Part of a small language model's weights: normalized queries and keys, 6708 steps.
MLP neurons of a small language model. Each row is named by its layer, matrix (up: input weights; down: output weights) and neuron, and shows model dimensions 64-191. Each number is 128 + 24 x the weight over its row's rms, rounded and kept within 0 to 255. Numbers have three digits each.
After each neuron's rows, "fires on" lists the tokens most often at its 100 highest values on Wikipedia text that the model never trained on.

L7.up526:138134097159148140149121137113150136136119112110126164164119111099150122152132120113140094187127081119148161123109147119121109138115138129125121152092076091111154122143123155097142085169116148132138138109140115102096122105150114131119127107116099183082098184107157178095133135176172143134094130091174133166139153158139143092148126119140110150170108111110078113116148141089099171134090
L7.down526:135147099141093161130145130141121136099108104120098139096091098136115139106115138153122139108164105139079122112119178079142100100139102093166122085160144093100099108091112145170167125121133134116118131144134092136132081127098152157131138125114133147126148119150108108192104076125119117148127110118152129148123147129125122129142123110113129154135121151127175101156140136115129169088130
fires on: "-", "\n", ".", " /", " \"", ":"

L2.up237:172093171128091117141130149124052088124131120068152129150140142141118139127120126104110134176150134119113153150113123143140126116133128133104109119139123119101087134128114144162097152147129131102090125132164114098133168076122131100118153116101156101100116117102141105135164140156158110118122136151137120158103136119112136101132142130102096111127098148177152103126137110143154134118137
L2.down237:164120141133111078114118112109115121156151141063125170173132154141120086102127141151164138106174153133141096112141091120113114136104158108130137102141146114123115127171148129152127115122137155120093101149117123124153198149137109111136097109112107126148087139129118114122113131125142145143156190128123135132094147107130127125111120124111120183163139089168088136111128115180116130141142
fires on: "or", "er", "it", "ic", "ist"

L4.up111:117123132123176114061162134134156126197092098139115118139158098103125163165099125110136156140158126145143104111136148128125153108111152090142122126130117134108178156086116111106108144152107111171123154126133139146150129122138126119119120111109141104097156140165137149116149079122158144140079094152132120124105157074141121081141149114151085092150158160135128099118112155086097140123132
L4.down111:138142148127126087104155091141183105139107090089105135144089096070154168077140120136116138150121129097150133168111116147122117153135152084153155120116116139124109123187104137125104137139076100168145135129122146192153117102121144101126124097132136127120067130124133101131107147180113109144133117149155149149147112144149158131176134141082122093089140100111168175120140121123117139159181
fires on: "l", "pl", " Pl", "all", " rece", "ublic"

L7.up571:150137128137124112152105143100123100107121135108146094059140107120118111130129122118182148121124134132131154142190057160122139143124146156100135139117149165101108177138119171060111116130156175144154126164133134104142099128155147095141133101134116106142078126116150098146132124094159125094112181158117114151126149164114129145106112092102113143083099159129098160116095115127137134155120
L7.down571:144102127114155113088108156141133149100153139127094141127131106137132096074130127111111121157124116099134120139165120135124100112140131083160089153121151142118138093146133153123112139093116196124147163135104139128148170139141126102149149120098139112122163120166108126141143148134112150108122101072121125147147184130127092147134115146140123131145115114143140132100102128162116159134121
fires on: " S", " F"

L2.up81:124127113118148110126128141110119132161078096135140117125144138096065137156127125153110107135118133112117112121157104114134136190077139122147141137119113131115123208094131116160096134109144133141121129119130109128087118147163143150083151119127142138142130116126133118116179105135197175109081109125136118181163100162157132116136128106119120093134162121110144126083144154104137123190110
L2.down81:144112129054128162139138166121138144143135098163134158131135103134106077155126141115152109110091114151150107119151086127155110150126099160123150169113136100143155094147170132184147109132141098082097147123098144152161103133127160122133148136146177106142148115079095135121136101123154123127137082125108078140176102137129096130131081119109121170125124145102118120066094139162156132117125
fires on: " des", " Des", "as", "os", "es", "ake"

L2.up113:145107083154168101139132136119146136142086114142156100127117128153104150110120110148125139134118132104131107109117110130122093157141153169109141098162110127133127157116075153142123147136168149142106129142128132119089092134176161123135133108120167150141120120115131172138108096114178147080097136129160101130147128142123079101143131141080087128101087099105164094095096162131129150120133
L2.down113:166098135144113128094144148114162143103076101128166114114106127133093129100128126114125072142116131145100128072102122116136143146162101128133138104138116135095134169135128138178136121095153139147138137144111183148109122125122105092133132113103150120151116114140092107142184115104166136116111105100061087105124127114156099156157129124113151144103138151125116112149152155170106120116141
fires on: "as", "res", "os", " Des", " des", "em"

L3.up59:137106167126163135183126116099144116119159142163092139121129108098119081121166129136146146164182146156143148124124087104141106140139137133056118151170081125136110148142172145153130112124158124112142141129165135144117055129129116130093128119129089119104125168118148181110138143142119109099105133099138116162168165154124100085125123077114104118126097127120089137089141122136129133109141
L3.down59:133119100120144136136122148109133120115100113100095120125082109109153125102114151130148140076122158118122128113136124128123122141112093136168118120169136146149158074129110207173138149137135137129143126134154129116173140109129148157114098133159140139110120112113082130110141104129129137145129106106094138101179134136141085151148120170119122116155099133173152104118130162105159171132131
fires on: " in", ":", ".", " of"

L7.up273:123067179124152153112124136155145156130086112114134100122133105091113140140119132131145128165162150118130157120159129142154145127129146107094150149087155141101148140158106112127150165138153121147147117124151121077132113156125119101137126149113120070105128134098132124117142109156124116140137142147102087169141148185107088145114149104137118136159104167091097126114104142129166119162149
L7.down273:115163121143152119098108129125105118137129114096101093104128135127150100120132095137149135125096115100177122118161103106083112156144117114105125156173124128123104136179102111111112118151109110099133110112144132130140120132117129113113139147171112138160096076125136134097091142111134117138189145149119130151123081122144164157103109149174147127114132135144122112148151126145120176132094
fires on: "ank", ".", "yle", " by", "ace"

L3.up340:154102111130109114136139156122128107149098136157123125135149110081124135154150142097124086125170127094111175126135125101173139091085147134139143100142163105148119173094128106132103144154129158125102114159118123127085100123139118130073153145121123126099119119169161146110119153158134159162133099115143144151129111123069127086163179125164145130123090094136128147085162115082122119144114
L3.down340:137140146138128099113143132114076139139120112130115134095145110160102121100128129099154151138135155148168110134144151128139160141160110157132071109144165100073173168126100100132121123115075148140130139109143115137102118139169128148128138157112125123158103120122113134158109105092110122115105145146143136121146102085097104139126133173075141149125100132098088146080123159134162118122132
fires on: " more", "ively", " not", " him", "ered", "ily"

L9.up71:151089108096070126133126168152082098108143125092138116124149143122148160135127164130128077154141145102125185121112140097154139113098085126133149136137127123154151094086064135162123089142141144111146095135185091146142120106124135150140126132118103121097107147107110165171141107145148173124118136127149130148128145155116115137117141119131092136103128137158128086102103063126101165137117
L9.down71:155121118111097134114117122159153133112118149127166099109113146155129132144151115138124087124164117153141111105147120114148137092130156127133134145132133117119128140155135112106151143143121095157083108125091125154102124140115124153139126061113146065131158141141143101127107166137137103112158126117123128113137128142119092131076127142102086114130150140162141176167114158108160122115112
fires on: "st", " st", ".", "|", " z", " inst"

L9.up487:136083100123135106131150171194128120113101080086135120091201151112069132098117140160165114123141135123131111107156100109110170128118083164123114096090138131133138124136135120105166148118115091099157123111149100130185124156108132105146165108144109129142137125142130119150145156138154119120089098145123139141112114128146105136114126157113105140121135146109122123125111132123155145134108
L9.down487:182158148151177176071079131108120063162137111171114145114114132112123125136117155133129143139134143122135152095133127146164163121139154136098122121179128147129127117105135109170120153099151133126120147123080139110125124126076069137110141138122113129102135125132115118110090124126127132127139141119129105071110093074157126137150128124112133087127167124111110100177148158132101153100116
fires on: " m", " p", "om", "im", "p", "k"

L3.up157:097063154134105133126152157135097091134072097144135145140153135127072133157154139167119133115080128123126149142123152147147097187083110174109137166096120095121125117136103105095118187130107121141141107130177129098102133143150110127153129102143159096130105122128129166118118120128124109139118148136146084109137095141180101083171147154137177108130108130140135134136137082124087100137142
L3.down157:106110100141115112063133113113117172133151131135128091120110172122155167178137156113119114153114152140126102092102141125084131133170160154100102142172113155146141123116159135166136132122127140118128126114130144098148122105100148119121096125115161120135129139142104108103133142165146123100096095176140074119121131128106156117129092138121111199139133115128125112126142099127135150091116
fires on: "at", " by", "ator", "aly"

L3.up218:140108112100112119147145147115120168108137118116160129086147115083082121162115142166131136138141096102168102190162112132137131163130118117112143144100136109150106173176118088120119125082126156149101157152142087120128124174171090135142171126192122105106119135099148145074159152117120188107097173170148123151120125140105143123127137118132138084127125133150095134106125103127120114141160
L3.down218:105113106124106126118098137136112171115187156126128140100139124127149137115118135122136105141132182127113124099131133126143173149137146148131110152162108180060166095118104155124167104166158119056145135093159146120104106140136117127129146122100108134153118091143077077129124160079054083124115165096150125132131112107111149142134122151135165183117150106126143164105155164115102114130077
fires on: "ma", "ke", "ston", "ing", "earch"

L4.up491:156127126116140131124143123147097091140107098125160098114160136165129091099148141178111122105141116106132143127162125154116117135089139137135167171138203135100117137131115106098091094091121140142149141106127119038140058110085107142092141136129152096124102119124137124114164149136141153093091100143124105101137154158100137122136130145093156109122048124110107176115148112139148137110101
L4.down491:102123148151183146131158146152115135124161147136130119127118164126141111126146080198144186141135149121134122148150094113137116105141161130116148110130118088146109093127173126113150102119112118133142133118120157127125120100133141135093114136115122104139154118108108101142124122142136122112109105125147115088115121128105102126081130172086090110143111112152128103088141130127124149101172
fires on: " /", "°", "′", " S", " $"

L9.up381:138134096116108120129099147132097136096159111141135120119143130104121170152088108092150116138161084105122177152105139121162154155068173114106165157137115115143130133131139153132085051127120122138147121122185140110163116135113138110128162143157137098111150121105140141145125158168168144130139174146144123120126093104134086134101164108083134117114123162109117172122128088130106085123112
L9.down381:134141154139089126104145103125130110145102138097123070127155083146197131105162156127119111117156157135098125062104135162133084089166091123160072098119141096150144164129146124118089156141156111120116112132162150144142154105113129133159154140109128139109121123154123151097156138094100100122141145114135110130175080148154118155127070100183095145115120149140142107116129162119113144118136
fires on: " St", " st", "st", " cent", "ace", " met"

L3.up446:081089172137152107137118125117108110143144135125158089096108098105127084117112140098166156164139120119188104127142176108137174142147125149116115175116134114128114165137123137096120133118149117121066133089118113115105099123141103114127179115099119157153087150122155106137167128118158100141160121131112145144127101133153138118121100139088122112137097093107089177139115119103154160086129
L3.down446:130164152119159111076115108143152113111130135163139118143149078082141138122118129110115101088080128117162135143112122130124130131158083087169128145104124130148155073104147139133125077112134109145161109120104122123104124084123128075104099127183135156092093130136133106109142143142116143103133156092112133131132139091121113115104183145152168088102127159106130131134121155141122142131120
fires on: " as", " co", " 5", " by"

L2.up185:123074152152122131179141145131115113125123069139138083137133113151119086166120150155161155102128106120136127121123129125117160142116182121107127133167134153142128137141134173207094111114138131093124122107147105089115089116112100142090127128159155135101122135097142119125186140183116134118134128148121160097132131150085136106128120122121077080123146136169109109083095129084130154116151
L2.down185:111153125137092116123127116126105096128078112101127115123115117105071148124129150157141131141118146121128125058114093189113122126110142123109145139114144112148100169122131168157127151153122117090158115124152126126138111122154132165126121121132151177138105072121113117136135157148104159135096144151116127138175125149126154148127117172143134165110119137137142140161108102166115154167101
fires on: " of", ":", " in", " mi", " km"

L7.up93:146091128114143092121152128188120079165141118120150119098111148132111132122113114120107179133116123106107139079121153095130097126154115111120114150073136077142105150140106126136131147093127118125139130105099108141151132095160159122111179127069154149208111134098142154154176110149142111156108115115169128146109127112107092147134139117142125118131136134115121131154115107164151123131134
L7.down93:118158133165138169142133167117121157140098123142105074118144098129134142091126147177189148123108113117126129101102138114098102155118143094097121148137116191123151178119115110111140108159120095114110115169125131137129100140148094150133112153136106142085133112134110123131128153137111128143113144146133125092101124111155139151140167145143167153131123133105094149123147128102150109136127
fires on: ".", "ell", " by"

L4.up338:152108061109107130119161109158176117139150089146121095144144088102136140156108130128157140109140165128130115134159097105133129132134159164123131134124098109110132136113128107094122111107111131125122106137110129152095105105133136148141130113086102137155140142134136147104125100132131152110130160120184157150168147142161086080156158131111101135155145129109112106112073161121115134148149
L4.down338:185117152112110105132096140136143148134142106121117147143131133079140144130120088143116119146128134137161174133149149123121179132107100132120111091147122141135146118157107162138168159134118132115111085132114147130110115093136121128080158136098117100092160135151118148125129139176129103139130096142144091147109142130158160163154135102137116117146137162189145094148125097137134090125167
fires on: "all", "l", "n", " hold"

L9.up219:160167083141162187119142116185147125120116091125117118113112139132099164080125156127121130080121121091177095101109109149147125145116145149126158158092151085111118147104139099135121114107138113118126099123116184104152124079128152145119108133127127156162124098191128161102154141110140129142116142150130152062077126106114136154147127122128165080118124118098114133120107103128147177105108
L9.down219:128173131154122099152137124092109169101113109109098135148127123163138087141080144124157135117127194117118144119137101144154150141129104105149104143136128112151131119127120062110143105156132139129119182113168136107147146127131109129147129129116090093079107156083123133143144168141129097128134126127072103153149138148117148157165116147136127134127125096169122158099123112173149102095139
fires on: " m", " min", " mi", "–", " ft", "em"

L2.up334:133104161133077137144136163138126135144134139141115113135129126114144158144127097163143122166105106130145138125151155111131106121122126128095125156136107131134111133154119176128126117140132172146127143132126086109087106107124133140094104131105081131094145153137190135104144144180138123098149124133160092152133119182140118080160129107140152059077114186134125111124121110107127144128106
L2.down334:159128100152156120115122117141102163167151125152124105124131137076118108105126153149162144075182117148148098100138146144153171155194154124115117087120139159117166180071125106072115138107125128129143133128125098119167157186145119136139108132096123137156110107135141136128099142159126145144128136150129100145101107121125122145118143107101126123117144109132161081134124164128118131096156
fires on: "'", ":", "'s", "s"

L9.up355:156136122134125095125109153125162107170143131113146162094139105138124121146110123135134137135085135101089148092125123138158153130105096138124172164071138120155138135152172137112128126120138131131115116079124165126093141132151133166162127104119119115091125121118150078157112023124127130103136156108101083150140096119067137116104137099128121130158150123123144166122126135154099135088119
L9.down355:129130156125158129126141102069111129153143154150130079161081132158160099123165095164123107118127097131131147156135167086138111112157160092178101157140138140146120107161117092123131087146162138131110098164131086161117083069155144124142137085156095145104121109162144168095113182112135104103106161088175161129141138122140134140166118081149140149129108132107101131121108127120158125116088
fires on: " (", "r", "j", "-", "ro", " C"

L9.up550:090115172126128163113103131136148166124085146141155113113099107098125097124127166172097156121153117107169136166121143132130113083147095130099127102128134076120138129087152158112115130100096144146148081132090154116106150106131151177110164123086129161138126138143157126068177114128111125127106131103109095145120171113100116134154130149117120115115122106161131144119134063133114139093122
L9.down550:134115154138119147106128122147157097165115131134153096131134126093122161117097158145122132098108153114147117129116126118085138163148144140132126139114088143099141156112115075104180145141140071153171124113164138113172133144129100096162108138152154142133131121065105148163093144148160139117126155150123117102121132159112114145123149111118118153127148123144143177127122192133148136157134
fires on: "s", "om", "um", "am", ":"

L7.up321:158127131121125177088165160136135112118137116085147161114155133134115130100139158135100110141149120121136126145130078122133141138084114139108110147134079123127123140099124157127106092131135096129112120145090141100126145123124105169144099128092122095166125145179108101094132116140130111115090115160120077113107159160134154118193181163132115088139121177118139090128097133144134181146110
L7.down321:153180148158156143074118088248159143088159141140126156144133139104106157117144118118137134125109122089153111110114145137126125135127122145138096142164140135125148139125143100136127162105114135148140185097122136106110112109138138124118148121131145117097170139150121096132118074162094136097123114126108102071126127114087101128134121152110111118123118118141111145155121153102134122129132
fires on: "m", "p", "im", "in", "s"

L7.up147:134138108136108133112133119123133057137104163123141132121146105140153157159125124140114129114115129115142148137141121135165107173098147121126160146121093138156156148153125147129112173099127125123129132150150108147125134142138098108150120093161099078140109122095163093135143106136137110153129113130106103070160139148088137140145151081114189116142139121097116151091146105124141210130114
L7.down147:104173117149140133127148137106148074122078158145134159154163091111142178164127105152104126108123116137120142131114143147182103160141127082122119142131092143142099120124141154119150185133152155139114125142142107159130106158131110120130124086155118120114156124126125121146117112145100094139115115096151134097129135118128150137142117137151160124139128170083118136128185169121139177099093
fires on: "-", "–", "/", " ("

L4.up479:103146117131151117162148134107159117146119140113152113133134130116129145112130126170162141171098154081160129096116141107138123115130128152125133144080081104141079142133086142158112130131147154088165132111111108136088113150159129109084142130072135100203108093122110092138106109123146141114121097136128138154108104086105164137127140131137109166117118123157114139169078123089142146096131
L4.down479:151124130126123161147120122115136132138079090116148114094112117137141101148160100121114103110095127170140169099137125142119136127119079123096148126099117170073127150107152136110180138094175122163073134148156148134118116124140079117140147126148150096120108082117190112091137127097137141131145144090136111113160147134142132118114097127103136122102126115127147114111127138148142084142162
fires on: "a", "9", "3", "op", "8", "16"

L2.up498:145087119149108108110128143116144114168078100142147077111130117117126097142137144145159143120127140115158131082127113112136100108119171167140123131116154087123130136141100150122100162105151118102076100129133083057112152110114105124136129114106093072162111110101155079134147131165148129102094147144116133138129114128112147100141159110145081164131163162148100149119092129121174143159122
L2.down498:105122164101092126127107115091089146142101110181129099120129117122106160153133117123102146086095182149158098091123158104112103142147106127131112137110119095138116125113170182095104136173136128183156137108120154114114162143125119093150153119150123142117120088140196161145134109172133145118093125169110115138161131091128133108069107095100116166138107116151115114152120133138159131170141
fires on: " by", "=", "ith", "uring"

L2.up430:150128138117107141124115119107104142117111083136089138116146075159126120114129138130125111095120098122174143124174116105151151066140144128090144120153125157155114102120127148081103105095172196150084119111144143157073134121146155192143152106170141100130128112146150109106146124079159158146106131140103134162123141155090123134137114153134154113151103126151124135144110088131152141071116
L2.down430:112181113146143131138094123134158108126115086139074147136112110205105133141130124148141079149111102132149150130117126171175100172128110142108145156096093143132145136158161136131122121108161119110086125119118162106103150135125117111111156113131184098167105144109098104130154103102150140164112121143091141128132122137124134119107109125130126139117128133151139153102134134101116121162124
fires on: " The", "olog", " gen", " Gen", " writ"

L4.up530:128139137140123112108112132125117130109172140131099137170112076139136126141123111140159084165104107105146211143166096118124101098130138130117135110118124106165140101138103143114124142080150143157123118100141117142113067129136106129128165104110153067149157165137103128142131135162133162160146159126091125102140167103119135083129140172132115158184087151162178133092119080120110132096086
L4.down530:125126150095160130122120051133110115105173085136093152132158137108113129113110124047137113151128122053132129162120095149101117170145119145120144186124096101096147108185089150125149110149164127126124154156117132125121125164168127151130145132141144200139135104132171121107117098121114131152135157117132141138169130139134108154102095141122134110128137115144115134133126125159169132176164
fires on: " It", "ut", " gen", "==", " Gen", " describ"

L2.up251:108102098148069156117138135126111136159139110112096115127131115163125113140135123127108118096155137135129151085127116088141146104112086151105135115141117089143140132153097157134119149114159126144061117138131141116092116164158137158105121114183094160121059116110134150104117147140166098119136119129130111137123100138128131140179126130134165083153126186128133126143147112123156152131138
L2.down251:149099122121132149163141137173181157101137135142101101119111108085124146136127155159168092143161167130110150085107149100123141070133166114114137118095129124191126101089127104138126086129083155140112152105102126133152118168109137117111161123133120147163138129148099116131108166116142142163137109118074117104156145151097102126112110101148113136157101123132162104081136126131114157125086
fires on: "I", "ur", "O", " I", "y", "h"

L7.up429:149135089136145123085150110142136107126119148147134110097161096182137126154124137158129139105176125146113105114166136115154137125141148139145132112123101111147147101114097170165118160121129144104098117118122166120136149117156138108100126099119162135136110142095139093123109121158132129138112107155097101113122118117134161108123145121127112084146125129115082125127147111122138150078065
L7.down429:129114149130121152145121113105118152168131112136136145108135131088109142108152120086144168139130101095111125158106138119142102106122145121133118136123134151099138112129157063101108114162139129153169098133116111124139120126123110102129137115129114131121112144169098179121088161118119141137139156105150163162110133160155120128117125118147111191137097117141126142091146151133134074136171
fires on: "-", "–", "/", "r"

L4.up406:104084153136090155166104141121100126138143094118160116108131143103081095112143137152115100146167166150139131108116148123157119112149094184142127152103128166111129142155152128128079154114149143148127132096144103152077137144121127137128131115115172119140107186116099095127142132174139135123148101128123077121098112109113140060153132131156106100120103133149133167082130100125090119096108
L4.down406:107102099177186142109168103148126127129125123146154117076106138136152164110118162148102098130104137151142114149076136114110157152146127120148127086105131128084126137141118140126142104116132144128109107143141134096120151189076152134110133110124113117157149130162156138138133156090109153117117141159077144109130105136155088125160143147093107103140101106084113125115155111153158139137145
fires on: "at", " as", "in", " by", " ac", "s"

L9.up47:123113097110130137111121134145130103088120131101114135124130099157122148137157142124129150161148105153121137096123117126129150107155135162152118141111117092126115131113117160176150126131142165118101127109092127145123109114134155114141141135129162094129132132141112101159152071132145144131135112120085132141144142093140143091100095119120093088158124127146153139143101130117131180120127
L9.down47:134129189132174125163127142121113140131140106156104127140124125103145110134106122130114146122110100121136188166168129126077099119088158123087122147131119150131129101166123093117075131170137107123139072129137117111112107131151124152119110148143114133149137116109128145079118169120126115172152116131146123156135114140152160129176135138184155138119107134105115103133122126142120099080142
fires on: " ", " prom", " pl", "pl", "l", "w"

L7.up465:164112172154147101077131160108126110143115082134162130104106108134167139127113110109117108144129151096117155129137140155158119132096113097115144132098101176161148153127120156123085131125123141164132114131126109091142099135137137165148152135128146123121124088118132122111140092135126128103098147127151145175175140116079139165124130110154111097145092129139151144099168091078116130145132
L7.down465:106144164120146105145096132100144096146140129084094172140110135113181124096145136170160139114105148118136132148140124175137132132158123113160097145146175130085077111101112120155161112121158148125071144125147116148154122169098147118120125112149147175118126101115111139104159103140106119164112138053125141152135120123127108177147135109128113155150124083129126123156137129151096125106158
fires on: "ant", "ut", "ist", "or", "ent"

L7.up458:164097161134114103121136142146106141143115087119157114099100106100110111131148130185097130135143135134109199152164160084151120111118124114136105132090106124124073145120148145137115185164156160140158105142140121123145125105117160142145181088091079088109094150143184173126133140119140132141116122106131116171071130125162104108119124151091137147094119142106184167088128116121138110150129
L7.down458:118114122128129143123118140115090119147144131125115099154122103114158142109119105112166131083147088118125105089141093089144169173124133128141149123149155164107142146096120142140115101126151114089152153104109139123128106173131090164163118150132120136132129158147129095105106133121179150115163126170109143135157103159145175137149114143140109148120140096134091153104113114124113142122122
fires on: ".", "s", "l", "z", "°"

L9.up212:085145137110159118142123147141130155139110127102155170107144107101123099111111095155162112162112151125081144128163109122131085123133162126096119169092102119124118102133139120132138087080125155153126133162112106070127131168145142130121176140119114117105108122153117153130126156163138136065131143168144093150172133154124130112159119148122157143123095145102114136141102122129134111154134
L9.down212:127119126126092126093129116166142151122116148128119122111120140161131151148112121128096160110093123167133101170152160125141145159128124093129131106126132179112115147124161139117111114116076135143108090123113151128123168141151122072099155116129131142136171117088168143140154132154155145122135112172120104128121116152140135098149161120140137104102193141128116078118140143172137117134140
fires on: "le", "f", "S", "ops", "s", "up"

L9.up325:118131101093136140128176092144116105131067126164123136127144110149121152125122147142137104114153146081130102135093143078155118089127133143175149122134088106174100173129138153117133148141163147144119084142177113156065110113127106141094117088145096108163113132111158120097106143128147166136137145133148126121078130183170099139116118131093127074166147120111096106134131118139143122147128
L9.down325:118135134129125144135130113106151155114137116131130107132118145114163092122121162155095152151091147146126176109133139179099128167103109139147190108155164124113122115127140105151137127175087116111103115088095144117156139133128132105147138192134117148110147132121097072181140119110128091110139145132137118139107104106121128104143119143122137176117137149133080129129087143108151173116109
fires on: " t", " M", " ", ")", " m"

L7.up472:126104119148131149067129162083135120148082118128138120129136110096106099134112097109146109126161119101126155148186153166118093132124145122119139154120136134126137124122129084057107129154126122178074092119108126092135163166123118124111154147123093149122141120107161099131150121148147170139108110112127142151130174169130134093140157141131133106109088169124120134107116159128115119174115
L7.down472:121130131064157150131168113158145182150172119136141123109193115200130125129112137129152130104119095149149099146122100095152123121091138073114124111146131165141122142113123144116144125113125094115141127115105127131114108086096104146106120116096155145166131123134158170105104122150128139120108118097104160116142096135131153170120133135184142133141135132112106155123148140122118121142135
fires on: "t", "le", "s", "d", "es"

L9.up431:098141106131163142104142091171131113134118133124135120111145095167130162177143155116130146127168112139133104137126121105105111124140156193134195131101160124127099135080117146143135125123101113148093097119125125094098123119126056122110119110096109109151123150135191127125152141126203157122119112153172171125102130183125100133132144100118133103156106141115124089115094137113125172116112
L9.down431:126139133132087132140086126089104121063117154099152138136139120132130140127093145140115149124150112117114114131161125142111143133148153121114139132152154138137128122134092112123167122111110115145112135070146126170136126113129147109139093103132137143144146104132140162098134121138146113105121145125106072163156122138140158112110123167160146102105150113152133137131122139124139110090132
fires on: " U", " a", " min", " re", "em"

L4.up426:119144131108132122105157130122145142125133127095123142110171102146111165133141201142151131118165119097126121098126086094158146120111150139138140108117119124126152113104143147141116129090158137125102135133134156128125138130184156124116140119130106079157109129138159100116116144114135121124080108132096143118046134130096110115111153109153120079121144119121150112141125129095153166094093
L4.down426:110117145116089138166128076119137093149118123121101113102154141119120136156160108144100156088138091187097138130126152141183111134162118161093114135115079094159151107183128120135098116198177142105120124094130084128129132139106131112098117111171116129135118103088107126122140123152123156161130099112145136125128144124109159118109129113120123149124139131101133111161131117101099089126114
fires on: "en", "m", "em", "ad", "ew", "reat"

L4.up2:133071149116130111114128127136175135117141110162166132135173110111130149149087134172147113115132136064152136070093160158134123168129138148089115155119103134179126143119163110153112090138137146137158088128161111094140103119182094097092177115133104126122087169117155178130120136121159122146134151146156114143121113165123163125115157171108146116130103119139111102070120150114099138167148
L4.down2:101108109139132094129145118156116105121184086143112119099150128124109156120115198157099133142097137080135097141128146167114113124156159114095094161078092131099089153145145192143149157114129147111144153097138096153115131135140111121114138117135123099110140102120147134135104093145102154113105187146120111133146113150066160112102149130138128125107123123116164149109135151152098166117123
fires on: "i", "is", "\"", "ich", "ia", "a"

L4.up429:131113114095118115123130137117131131118122106114131127121144136073122166127119130139115127097117089124158117070151089154125137125092148140115110151112124120148146130116158091144120173128177129153154119146166138163151130114114086146175203108112108095176096127129113103107129157122173114157094101145104124130071135114098146131160113119101105071111094131155139157113137106120138129126149
L4.down429:084162135098142107172126159077081165107116163116119121125121138159132125094155123164087157168125156118133137106099115127097119143117147134105142107158143132169128122089135110110061126193133070168127131145134164125122138117130103131104068099132134090139123113122120153143130160110124083125135095184151145129117147132141128136127104176113130179155139141146131157108127094152121117121103
fires on: " |", " on", "ol", "ac", "ot", ";"

L4.up240:144087123106074152170142129110135133153145125137128106106148124160124147117138163145113121112153092112147127150158122106134124096103114156116134117154126121163097151129112194183117102149109159141106135043117154159122133118128138182103138118131099134119147147118102144102116142123122113138118125158157137150105149176098149135159137171120131076115155126108143103142098099116131104096118
L4.down240:164107128120127167138104153139144145094068125163108132132080120160131128155109086132131126103159164141142096094152106153115147094100113136119177121164101087156160114101096156093172072152112098136093138123199115127108120156121133099136144148134141140145142107119140079084093147111135061105093120183146141137091121125162104151140144165134146142131123139149155125153135112153149107133115
fires on: " I", "rea", "m", " You", "I"

L9.up268:129150091170116131133125155143123136130118126142139110124131148140092175162124114138123121119114146105098131128105144090108109125122128179086116141078122123122113107134153110137121148099141104130113134149126129114135104150125107159142130109147105076114131111078118137099164110094133107158129156169145089091154147127114101110134159133134090097110129169132119127155137103120144101142130
L9.down268:109105131123083147110153146103133140122137127144101121178167108135112150117117164105116137112131113148170100118091090135139109102101111156118086112131142126182141136140143136097109143112112163128126132113185142114136112122194163150085146162146143104162123141102129102181111122122139142106122091068133107113104131096107153158101156093171129107167115165125098118119122143178124156136141
fires on: ":", " Sc", " sc", "echn", " sp", " Sp"

L3.up481:125152132081110135055123137076128129153089123097146121105125137165143120154171119110127151151124129137155168102138096135147146169141124132138123119136101133137124110121099158072097093117151170121147143173127148111094113135129128133147147084124070146091103104172146117118185105102145149116112129130087093167117175143104096157106141136085101088136145138131134131141111116125139121164104
L3.down481:107158151097103136098119130154075153106072137107149112104127143093101110182133076155140120143142150152145149136143104125149084085150133111139136120155159147128112095127150158105107108143130141155152149169143175113117117155131112120154152141125131156131143121124129101131116146134152180134098120145115103135087109097126065163144136148140123101115129170108119103153118123134113112187094
fires on: " S"